config = dict(
    rope_fraction=0.5,
    init_std_qkv=0.0294,
    init_std_up=0.0294,
    steps=5651,
)
MLP neurons of a small language model. Each row is named by its layer, matrix (down: output weights) and neuron, and shows model dimensions 160-223. Each number is 128 + 24 x the weight over its row's rms, rounded and kept within 0 to 255.
A block is one neuron, or neurons of one layer that tend to fire together. After each block is what it responds to, as a language model described it from the Wikipedia text at the highest values.

L6.down7 [ 92 160 122 120  69 141 178 136 121  92 155 138 132 129 125 123 158 132 105 114 124 108 169 113 131 111  84 141 119 136 138 113 121 124 149  87 163 149 137 154 122  96 113 133 164 147 120 129 156 132 123  89 106 121 153  70 102 177 134 155 119 156 149 108]
L6.down291 [107 140 169 112 145 146 131 117 151  91 168 116 146 151 118 114 105  78 142 137 136 121 139 141 122 151 103  88 160 147 107 123 156 116 126 159 144 128  73 134 138 112 152 138  98 146 104 180 153 156 109 139 101 134 118  82 109 135 166 161 133 155 142 140]
Responds to: Main verb right after its subject in narrative or biographical prose, mostly past tense or its final piece, such as lived, gained, opened, remained.

L8.down134 [115 100 160 113 137 157  92 136 157 136 157 136 136 124 116 149 117 120 121  95 111 150 151 111 134 104  96 142 141 133 114 107 160 117 127 107  93 143  94 137 184  85 149 149 132 165 130 115 126  74 124 140  96  99 162 121 114 125 117 105 106 110 117 146]
L8.down444 [144 128 119 128 123 105  69 108 145 153 135 141 160 103 133 135 112  78 119 142  96 136 171 147 137 171 138 120 147 133  92 100 150 107 131 101 135 144 140 159 102 113 106 148 105 160 143 165 159 165  83 103 186 139  80 146 154 106 115 114 143 185 157 136]
L8.down592 [107 158 140 117 140 105 126 125 104 144 163 128 162 106 132  89 134 147 117 131 127 121 156 117 101 106 172 103 113 121  94  98 130 173 136 137 125 102 136 160 132 113 101 109 136 141  94 110 152 115  98 124 145 116 101 131 128 139 173 163  83 150 146 155]
L8.down628 [115  97  98 131 118 117 169 140 103  94 163 130 118 127 137 122 118 101 158 101 142 170 121 134 105 104 127 127 118  77 128 137 153  54 166 144 100 132 140 178 151  68 124 100 121 172 150 112 148  86 151 127 105 146 121 188 120 144 190  93 111 106 102 119]
L8.down695 [127 140 124 122 142 154 127  83  98 147  73 112 122 139 147 122 159 115 150 127 111 106 154 127 134 133 135 155 105 102 129 111 125  98 119 111  92 149 147 151 131 143  48 113 115 111  98 123  97 148 137 126 145  86 123 170 103 144 117 136 154  94 140 166]
L8.down902 [114 107 110 100 107 137 115  73 175 137 114 108 143 108 131 146  60 137  87 180 151  99 138 145 123 174 144 160 126 126 171 116 141 132 120 101 112 140 126 138 121 153 129 151 123 116 107 135 132 157 140 146 153 155 119 131  94 136 113 142 136 149 139 138]
L8.down1010 [172 147 139 178 129 148  92 139 127 101 118 146 135 157 139 147  93 194 141 104 115 151 136 135  98  96 118 187 109 113 141 144 149 142 113 135 153 129 111 149  98 104  74 136 114 151 161 164 105 128 133 146 170 141  84 141 109 104 147 143 116 133 123 131]
L8.down1474 [158 151 133 138 120  84 105  99 126  73  85 135  96 102  99 107  82  95 143 147 127 110 132 121 154 137  96 128 124 111 153 131 110 105 135 151 120 130 135 139 147 136 107 150 149 126 108  88 124 135 127 106 141  49  91 152 108 167  88 153 133 118 103  93]
Responds to: Ends of verbs of residing, working or being placed in biographies and place descriptions, usually before a preposition: settled, lived, worked as, situated on.

L6.down464 [105 156  79 151 127 153 118  95 129  90 107 164 134 135  88  88 120 135 113 128 131 134 131 119  92 118 118  89 138 125 108 142 146  96  80 145 158 144 114 170 120 163 167 152 202 149 151  66 157 117 123  73 122 127 161 110 161 123 115 103 115 106 102 143]
L6.down1373 [137 151  88 107 155 103 102 157  93 159 144 117 159 131 126 123 111 179 123 120 119 161 143 125 139 160 135 129 131  74 127 146 141 118 134 128 105 159 136 134 135 123 138 176 151 120 142 100 103 130 114  99 150 102 147 140 152 148 186 140 118  95 122 154]
Responds to: Column-header words in Wikipedia tables and field labels in infoboxes, e.g. date, Distribution, Country, Region, Nation, the | separators.

L5.down260 [ 83 126 130 141 114 117 101 167 103 121 125 157 120 166 120 168 100 112 155  88 110  98 135 173 121 125 121  92 148 143  98 127 140  74 103 135 139 120  99 122 133 101 126 113 112 170  87 166 110 129 117 116 118 119 116 118 134 124 131 165 108  97 114 116]
L5.down315 [113 117 142 150 155 123 121 106 145 143  96 169 137 127 110  91 147 143 151 103 110 146 176 103 101  88 135 103 102 162  85 155 141 130  87 131 117 103 120 129 141 128 163 131 138 131 137 140 105 142 165 142 127 131 122  89 124 131 134 151 106 122 109 137]
L5.down392 [152 148 115 137  99 115 114 162 124 153 149 159 162 110 113  97  86 119 142  88 126 138 112 107 106 179 149 125 132 118 159 121  97  82 124 124 119 117 169 109 117  94 145 147 142 141 127 139 123 151  99 141 115 111 111 128 132 167 147  92 126 139 122 169]
L5.down1208 [120 109 138 108  97 125 115  84 101 146 124  92  77 110  88 133 109 132 153 121 142 133 104 137 131 140  97  92 160 106 147  90  67 141 125 115 167 104 138 120 110 166 121 141 130 107 102 124 122 133 166 125 123 137 149 130  96 163 121 152 137 127 119 123]
Responds to: Second subword piece right after a word's first letter or two, especially l-ic-ense and P-ersonal in Personal life headings, also Rec-ept-ion.

L5.down140 [ 97 122 125  94 129 102 128 120 139 120 141 110 115 137  98 136 130 154 158  88 127 147 124 105 105 147  96 158 136 162 152 123 131 132  96  88  98 133 131 179 118 141 144 174 138 150 179 148 106 140  97 141 138 160 145 106 152 140 187 162 160 114 126 118]
L5.down662 [115 150 126 121 115 148 129 147 140 108 118 129 116 119 110 149 142 107  88 113 164 123 137 123 156 156 109 130 125 124 129 127 139 168 111 128 120 121 151 132 117 120 113 135 121 150 163 127 126 148 154 161 127 151 136 118 145 110 101 182 164 142 105  82]
L5.down1039 [122  93 103 165 135 110 159  89  90 121 108  74 162 117 145 147 158  77 123 104 119 132  95 121  90 124 129 124 149 130 102 131  98 133 128  97 110 106 132  96 116  72 143 139 104 141 131 131 181 146  88 113 114 158  70 155 109  79 111 121 112 149 102 150]
L5.down1336 [141 117 108 141 143 154 146 141 128 137 103 106 152 150 168 135 107 111 110 101 141 131 135 143 122 114  96 133 141 151 149  88  87 106 161  65 113 142 120 115 130 122 150 164  96  99 114 115 114 140 115  88  93 149 123 158 114 101 103 161  78 148 175  99]
Responds to: Pipe characters opening or separating header cells in wiki tables (election results, climate data, stats), plus scattered tokens like "by", "was", "–".

L5.down231 [ 92 142 154 156 154 133 102  89 149  68 142  95 134 140 123  99 139 114 167  96 109 150 139  92 141 141 159 107  96  91  99 147 125 128 166 114 130 161 110  98 147 148 163 179 148 145 119 127  92 187 119 112 129 123 129 107 137  99  97 106 119 110  94 167]
L5.down822 [102 146 144 156 167 163 128 149 155 146  91 132  92 117 155 133  75 140 166 120 101 147 119 113 150 170 112 164 147 147 153 106 130 149 116 138  98 103 151  98 126 156 102 158 152 106 140 103  97 101 134 118 103 176 143 135 144  99  90 117 113 121 155 126]
L5.down873 [103 142 151 140 152 130 130 156  96  98 167 122 148 112 124  95 107 145 150  79 148  76 159 121 144 100 152  89 120 159 134 155 160 131 125 109 109 112 131 122 110 154 106 158 177  84 111 144 111  82 105 191 128 122 151 106 102 134 112 103 128 122 164  84]
L5.down876 [129 134 120 133 136 132 115 160  95 119 120  92 119 128 137 152 113 120 136 114 191  96 124 131  76 124 121 154  80 110 110 131 131 148 148 129  97 117 149  80 116 134 141 182 128 113 148 121 121 130 112 137 139 185 181 117  68 144 110 141 127 114  76 163]
Responds to: Column names near the end of markdown table header rows, such as Length, release date, ISBN, and the | separators; weaker on mid-word fragments like qu, ut, he.

L8.down109 [159 136 113 167  96 134 173 138 141 114 156 102 105  88 157  77 146  99 134 136 116 145 105 102 139 149 127 168 126 121 137 130 129 148  99 149 105 160 105 140 112 132 132 127  95  93 185 113 151 121 137 158  75 109 149 101 103 118 154  84 112 155 131 115]
L8.down162 [ 71 115 140 157 124 107 100 137  97 136 122 164 153 109 138 151 127  75 144 135 147  67 121 143 158 131 128 141 112 103 126 105 109  97 116  98 131 127 147 101  69  98 146 122  98 138 165 140 118 118 105 119 142 129 155 137  84 110 107 100 135 137 176 138]
L8.down243 [140  90 108 120 114 129 168  88 119  98  89 104 101 116 178 154 131 106  97 112 146 131 119 105 119  94 118 113 173 143 101 127 104 139 142 159 161 128 140 103 112 114 158 123 120 115 143 166 109 116 145 153 106 137 133 120 166 126 116 137 122 133 121 114]
L8.down561 [102 101  85 132 143 150  96 129 160 131 102 151 131 104  95 102 136 163 117 177 182 106 120 117 120 121 105 161 120 164 135 166 122 114 146 132  96  82 119 158 110 126 130  91 180 105  99  82 121 124 116 107 132 117 150 103 115 143 127 152 136 122 114 142]
L8.down751 [105 119 124 136 201  85 130 116 138 134 109 127 121 100 110  76  92 135 166 100 157  99 122  92 114  65 159 122  97 103 164 126 116 157 134 123 109 122 107 147 141 107 125 121 109 144 140 124 161 102 120 166  88  51 117 130 109 103 161 118 175 124 121 130]
L8.down851 [116 142 124 130 150 133 132 108 161 131 135 118 126 161  82 121 131 138  83 145 147  87  59 134 102 133 145 137 130 179 103 116 102 128 146  68 121 136  86 139 114 130 114 126 135 109 124 111 145 123 148 178 136 177 104 106 139 103 128 152 130 120 121  99]
L8.down1270 [172 176  85 154 130 148 157 120 152  89 130 118 167  97 172 172 154 154 111  94 155 138 108 138 111 141  77 134 138 143 178 114 126 141  88 125  95 101 124 158 119 125 115 151 134 147 145 176 166 132 125 112 169 134 164 113  95 135 132 118  99  78 137 138]
L8.down1491 [163 103 155 119 168 127 135 132 116 137 141 124 170 125 118 100  99 121 117 105 127  94  74 153 101 116 146 108 127  95 144 150 126 135 144 117 133 124 109 144 162 122  92 123 157 145 152 140 139 159 154 105 125 149 102  85 157 110 152 147 134  95 147 119]
Responds to: Pipe separators after empty or spaced cells and header divider rows in Markdown tables; also the letter after Mac/Mc (MacDonald, McKie), plus numbers in scores.

L6.down99 [112 104 164 100  90 113 122 113 104 100 104 101 162 115 194 134 135 161 124 147 150 125 195 123 148 123 136 120  97 123  89 130 195  99 147 162 133 131 120 142 128 197  93 147 143 124  95 136 166 149 107 116  82 124 117 122 114 151 179 153 163 107 146 128]
L6.down368 [183 123 131 151  94 135 114  88 188 117 122 111 114 145 126 108 130 138 164 105 116 125 163 111 107  99 145 110 149 104 136 127 136 113  96 137 147 128 114  98 143 113 161 109 177 121 136 106 109 124 131 103 149 162 127  85  78 138 165 126 111 121 113  95]
Responds to: Digit tokens that give a number's value after a label or prefix, such as No. 16, Vol. 17, $75, NA-52, or a year's last digit.